From a checkpoint of a small transformer trained on Wikipedia: 211M tokens.
MLP neurons of a small language model. Each row is named by its layer, matrix (gate and up: input weights) and neuron, and shows model dimensions 0-95. Each number is 500 + 50 x the weight over its row's rms, rounded and kept within 0 to 999. Numbers have three digits each. A neuron's up and down rows have the sign that makes its largest values positive.
After each neuron's rows, "fires on" lists the tokens most often at its 100 highest values on Wikipedia text that the model never trained on. A number after a token or word is its count.

L3.gate251:529561484510487521492522531478552596544459486440596478505537611459523482534463544459424565473473483455468578551523472509377518442448479487525422461418465492539483541456440503514451490477379427491502482524443511516445442547563548568467464540536437524573529465494505416510537444461460505489
L3.up251:499421484545492490590484503397481510412523523411527509478605468469511469483454479457507521601440542434473467524477539472522517550437534471608528538564506566506562512534412563412441502464480506416526497488492460446556522448517514483535503476544508549574562472437443536554516394543482420444
fires on: "ur" 25, " un" 14, "n" 12, "." 9, "'" 7, " of" 6

L2.gate287:523517432505522494593561492580445482511445473483481522457538455509536502548587470513517530511487543567488546471532555516485481460506335542492454546477419469573433429494424470521634522424512638517512570428452467588550523523483478552488502524489441471497453473483492490578473486446515488539
L2.up287:420489576461462501489503548450415487448539404487553499441563481519460467497412449534446541558535675542452585590492473497506438397474478514470473468476502374454457504541497543522617498484524534441442542477438455419547461531519546506463463534465422563535486494553530512452547533537585512472
fires on: " /" 25, " |" 18, "orn" 6, "-" 6, "all" 6, "w" 5

L3.gate56:496419491477453443576427504578491546393549467477539512489483539513471528443452476509610564466461475424516523420506563411526451473537548504483513449521484596495534445494519483487439528594575554458479588501611455448488523509481576523457570485527438476536471500468453541534483492552380478547
L3.up56:564435519584516539489594497511467513505556559468506498562513537556598477594549560532445470405518542490469466484538517435529445450526475451572486474439480499515504442538568485539393434529418568443528525528479478473531505510509549406481510491521479484591417582409542456618457561536476617499
fires on: "1" 30, " " 20, "ith" 8, "e" 7, "." 5

L4.gate382:539537525528466509416408511454583470431466449470510420493359448513485521550539539607592462577524468483470496529561524483444514423546560560507541444551528481519564595497412531580378529579525518399432514541500553517454501480393551458467550542465373522492497570551534577485570457535488544514
L4.up382:524548520512537532435462499447467479513521545468556402512586491465541332444502486460456538511496480587450449447431522502481501493431594516434417486595483478440433447495477604575454568495526578498518536482437482521496550488482535546477473547518523526476584572532517495566460476447630399483
fires on: "s" 19, "ed" 13, "m" 12, " years" 10, "an" 9, "h" 7

L2.gate143:480550505512425615607535510389524497541481525557531451464452488414471527483527491558460563378428482536447476435500512454519464498444535517557536445467367425510468555559509469555480502455409512457486485534487571488498430464524516614448432497465423431497567433513436458525444491399487526501
L2.up143:464489555586576570580499444492523553470469546471533421462484506365557411481501510488491526494582495482535461397469463510560510578472552601484513613466440481552556532539518465463521447534382486511557533469500547501472469494406431525501473447374594529500406501502605506511375521495512488467
fires on: "ad" 23, "b" 17, "ru" 8, "g" 8, "p" 8, "d" 7

L2.gate77:536497469494418447465535503520499562496534438477518535433466596555577479524489489471486476485475501518551519464551428586421557489447473493567478542464448499375534428531531538518396558509475568544524483489579517552497502386431554562458487591530475423583505494476569535520600588391427555561
L2.up77:508450475502422508534468420535448580506471523492439528491503496481537542555423488506474521408471551580500491497560567457543489358511549423517503536538473485568495538564449570541494553464426489439465470451579489483505466519494506501593472497543545555532452413478451485611472482525428459482
fires on: "'" 68, "ost" 16, "ap" 11

L4.gate179:490473457455540439508514494564409486517535542494531444526433457522494514519585511541565494549603436460468500518485476380497549467558509509549436515442572567498529498489479549403445515505582432504525532542632479521506570543451506570451510573422529498526452384501347478542447539411421490428
L4.up179:509495466535552444525550522488459400461503477404520456482389511468444487457535528542479521570542577457445491547515557450479460473435452479585443428442481510504462513442513620530466585430585487440472538481580472452524569469496478535526576474420588425548465426378487496603481549556500556505
fires on: "\n\n" 25, "e" 16, "." 11, "r" 9, "o" 7, "as" 7

L4.gate108:424529513467519605465561528454520478509500571565402502548493404512512496510507452489437417534511490549394556503536462444489537460385518545470466572549499494476491458475499502517438565508571528435513436467524388505495459442527506491493554502608532488549494550523504498515513449418486529458
L4.up108:544455678509508423468506442525505551588462465504531493541492495471520552502498572481445441516487559523491482488550545405598449433461520507569431526563449506468555470473520558483418567559532532499463522524442511534489581518522511437548573413546420528401554512463432528477502447516512543488
fires on: "at" 19, "s" 18, "th" 12, "an" 7

L4.gate273:612502524543458434478542493488547518475442577512522507485410455496570450521531521517439528534448467585502574439445516476513510473413500543588537503515534435466513451516455554447549467482483506485458451479511389540478633397656534432482436500549377499514510464487585512449511483444575505474
L4.up273:610499464480371516544423538531544468507491535565491495559423502507481553467523522454547476537454560502462485536453518423588442448550460429587570512516510469441456563524551570476496646457482494494421490469552513465505567474490494520472554513413509543495437505561527440513449557513426491471
fires on: "ig" 16, "re" 12, "ap" 11, " pre" 10, " Pre" 9, "che" 9

L3.gate345:499506503470527561516480480458528488505399491562532424489527576512471530584502466524599473556526420562485557506505523526511492447522467556519496473474449523481562525438528561406492567498507568532480547488473434524433542478503553513431568526485409458491594580525445501574484509517474391560
L3.up345:527493493466516505436544498538418535529459498545490584511442526530579511475518482540463489551470446527530533495515456420501512554472535495472500432476595393475601472516504541543562378489517456588494538503517591469481484513474484433510522549592629554542566469557541518518507601471547393545
fires on: "ur" 14, "oc" 14, "ig" 11, "c" 10, "ir" 10, "st" 9

L5.gate159:458568523413567489447520547503530511561484585499576485582443483451550418483518385392524595427544499444487524478508475490587382441474523472467595522455542505584490490491551498528423505501469498509472535427529474491488414468415501534405571496445507441546457509561492500496506481476435490525
L5.up159:527461444406556599452547561550479575523515513494511461505515462507505434555512446396501623443559543442493514537428472570527422467471614484467590495508516505470446486517579552533518558447496456586462527484513537493443380503513436505438523522561430478603534465531492494516609550493475540499
fires on: "." 37, "==" 16, " ." 14, "-" 11, " ==" 7, " and" 5

L2.gate318:534487373542489489533543538490433472518457570461471492486547510556462506423424458434501433491478487530434570492487516538482416603584444500542401479529460557433523468547524427488467443546491552582538455454519440569580583581514541406491484473428521522608554409564531503546451422455469423519
L2.up318:589512540498525470548508410571506471536504473470542473507477543501510507522531549496619501516414537506545491426534545587422450424517403483559534378523573502527549515495458458519533523525494505456577483454464504497474530488535537535364414445523532567537510468607396546413554506481604498520
fires on: "v" 49, "ag" 19, "im" 12, " |" 8, "ur" 5

L3.gate578:389589497499382483432478569468451516525460532556466517566471553467461437492416538523566493502547477559489587544463490393575521489514471561514430476533579536533455530523460570517463465514468435429461519558491473520458445458458540514475496492486479568494622576558633487542540412422515522482
L3.up578:544508525492647505422568506592559496526445467455640548513522541480537495514473481522506494453519540638427542483547464517453472416441530422545466481526527449425495536521523504627462572585425472533433497477550382582384555576505471523494528521466442525529438603417526589509539453454572416560
fires on: "s" 80, "ly" 5, "ently" 4

L2.gate614:482540569541533438496577505470596550484478480483546422491463494542442617456559508587481519487504542517503530525502485409614515524546491520566546509536461539443468484471541557524518438406484529454499446448539470469500524444488504545630478449529550446502493417472427517551549501425565453513
L2.up614:444517542518475548502453460500469528433356474484581491431476470498487504621537480520451550460569534472509422503494426444432371511491448510548484460488410411572520556620460566516565476423495488503502578504453521522538553521508442510447448492520436569530496413450529502421400482425548532492
fires on: "il" 21, "er" 16, "d" 8, "ant" 7, "w" 6, "b" 6

L5.gate188:625503577591536517498506510569532545439451614566526451443433537508498414494535486467426554572526492493507477514456599531498479544569490490550402448510507487449517432527521484500559497532498549497481571468528485426519516491334530468455502440511474535544561475515555489518559476537441392492
L5.up188:534435542527586561419552460502485578456472522529474524526525503440477533575521499561394475501594524533564467572490588455458519577507570503526507465471506472407568421581519410506474557523466476460482527540538419435480445487475530538579636517534483572473465527540561515510419462456554539559
fires on: " ==" 40, "==" 34, "ent" 6, "===" 4

L5.gate570:458425471529608477480491427499476479431489611565521501517456445490526383523543467576498574557453500469488527527423459557525434495478567513506548476440561606552513493553423519511482474495592499532523500504543610576550493508389552456414419457537485507509515493478507469552468591534499584524
L5.up570:426500586547531503445447442538552592447488485529481388588518434523458528510520423552483569442584490485501579516356542476458476505584571483460515546471485610529476549568515549503487480448422480567499512516546598488551468470476510492508458470516525490423528543502591482537485503405516560570
fires on: " and" 56, "," 25, " or" 8, "-" 8

L3.gate418:536543496558516527489535507533473451474513453463553393476511531469443477487432437511434448417551558514526606474514531383597542516504481576439521550476494561546552424462549573529524502500488571555569435522554540420507538493465516481579477533484553412457509395472492570397497501535483534530
L3.up418:396568475505509510490475516603494474556455527459528495468506499449442511512466496416475571490584553468459455472596581455454472458473516418447384495508461519559511474488512432529500634445496593456476425537499475547542534357346531551553591481470452520524522477555541562454502539462546464480
fires on: " |" 23, "id" 13, "==" 13, "ab" 12, "\n\n" 8, "ton" 7

L4.gate35:472513472430482620384503487556518564459462516535445440451545506451533426497516467480523430503512451612474483549552505482490495476618483487451587580407532504471559471465553504468454429521613545410540531457559407493420546480524471403470485532467453482423584508589538501610549573487528563491
L4.up35:464486530418372534431506498528574535526559512498460498550488509456503558506521491569439496508543475521558466530461403469412540506564512493408544536475436480459495533413507525339587448430459466475508535492584515601531509512439491469403505460540459593492547484429493531383538520385371501496
fires on: "," 68, " |" 12, "l" 10, "il" 4

L5.gate128:463475520525556400539447437407543477494517585481392503497531399538479486525513517530609519503483467539528479481441576514424520458566472578473497533507471559529547426551411491522509434430586612515512485461487521511513499513477534532432498506564474487493458544516573551520497435460500528461
L5.up128:438492554573547446483498446487541549536510550500443467456456396537466419465469578524488516446472478539476490475355565499442495454536561565511531524580521580463441440556421512616484453421438533495490520539461499481449523597532499566506541488544442494505542547499488578507401483467464532461
fires on: " and" 47, "," 20, " or" 14, "-" 14

L5.gate368:464565552564527501459576414526527524533451536520480405380439469537467571478546512383529544496558459484531541468604607592532459450533544407526439471490504603524421491524522485580526545567534499568577547459543456422441460539445505465463597494470503532553498471532492449514550514522488414539
L5.up368:525452489467447553386424498479572525430484540547497480444434404376499416503451437385450452455605513476494488481504475511458439538520586414412528540599503391491554425442513503480434499532499389464472458569441498436474601575544471465559453476520494464488458487505475443544521540468534513498
fires on: " ==" 35, "==" 30, ":" 27, "===" 6

L3.gate331:473500481491519571516515423517560519530376543468566444422564539485441578447556542484458441481602444564468494457585396524477420520567531497461514495556400505483478536517502520429497491555518460506507484396497500492523537514417537545417434528432472514554495465541480492498490476467531523505
L3.up331:473437487414484544546483468481573491513441603598530536495441519486513570557475558433459466543515414613583465569554422491407374520436528520493483555506495417468421564433439463470478537474498526517493370542426514516506480482454627556480470481486542594418472497576504532478498475461417451496
fires on: "il" 33, "l" 25, "al" 19, "ol" 19

L2.gate10:580513382450466491478530502456430592521501550576492456472578457408479500445436395470522437545405553499500507499491566564547460569575615428563518517515404529532524475519462520517501561510437561503482507526526377504472545620437493460548513500547465466465523477477453519521545592465452472591
L2.up10:570514412484525486519489493498578521550491533589466391372461493495485498506495519545544535387452473563457436443514551516427434493529557449492552549564393408527495465492560495495470542447439518585562567482477438514483478522470535489488474541483486639516478378504564436541609553506558427547
fires on: " |" 40, "c" 15, "ell" 13, "v" 12

L3.gate316:500537529572522376542464574529526501478439453512570539500562464491508485556419497418560520600474459486495549517451534588464499482559437506500539546608546484486462544569517453444486538490502561547613446508465501502443542430456526605490531466556414519546512472454549397553482529541437538485
L3.up316:504472576483595579372486482458557561580570525537538532474476494535469511442545485484498458514513524441510531567572442493529471540460469493490434498483512515460493516424498405547483382443490513558435548565612439474435495456579495512472447565473531532528518487482572536459494632482583498479
fires on: "ig" 25, "ir" 21, "ut" 19, "is" 7, " Sec" 5

L2.gate359:424556486479478431563399451505460484509435549514447499443535496482537432474521479448584462516525499449497474527546563485402513464451506536584438587498459487516498532420402443455551486448483550422426482457456491454522444530510583603480601485555446450503515449515515525514633422576630563499
L2.up359:371525479438466447526462483471512518543479496543425426459602511503499469525527440500524470500456529467476482556519570440402519577475453544571498443501520435463576409500390566543519502470555485439444444487476557503518486584520506571416505456549520531543422531514432499523535533556536457567
fires on: " |" 54, " /" 14, "–" 5, " in" 4

L2.gate480:426551493535640482458504478516467481405516528435476457470381477496473511556446485514431530577560559477399483532513500503551540573553500622459510577464546537508456495494588417469473456484489550545496496530572516448558566406481575513523539430536483520554568413578421538527486569471428437449
L2.up480:478472475434572401566450513496489460548501549505481510498424447530483419536510444515454500453461604572446372445489476497433478556492450451553502518493453619515501469576497574542515523470582579518516528458504459485516452348394495507577462536518497418594544501484376527496493541486556506425
fires on: "\n\n" 43, "=" 10, " |" 10, "\n" 7, "-" 5

L3.gate257:465454476484428577547531466528467524464466481535459491564664497470544583515464468426356464482487475528538558475607489501488483515508440480460457520455496535414498517567532437493534518435546425499476496443484385510580556472479452467423513454426422451427504447534423500513581535464499549444
L3.up257:460555530506471565544455582517538551464462494519479565462553539510521541545505551477385523478606408526579552564579503464478493527487573517432491534527437425396552483527498476525568504499492457461543535567437507579588475398505567495490538451489391422610565471521482493468519490458536488425
fires on: "il" 25, "l" 23, "ol" 10, "al" 10, "ro" 9, "able" 4

L2.gate630:513467531506556550486468494583530469478516556484526451520598456552481482599544423383471468542469467414557497492565597444525478456514524508508463464522493560459512481552424523462499532509471503519496447445459540438519607477465507449450456419567504527435530533487486406473507452537531466519
L2.up630:503498485527521569549514435427499549445419529516547436581482489561561463512430497544386464440463556503488420417528466485570547557451523489488495493424454544404433526612514488543515602517485515482490520466448532416556549517552507529395491542543477424503487557443555561394502509570549467527
fires on: " " 52, "z" 12, "ech" 7, "T" 7, "ec" 6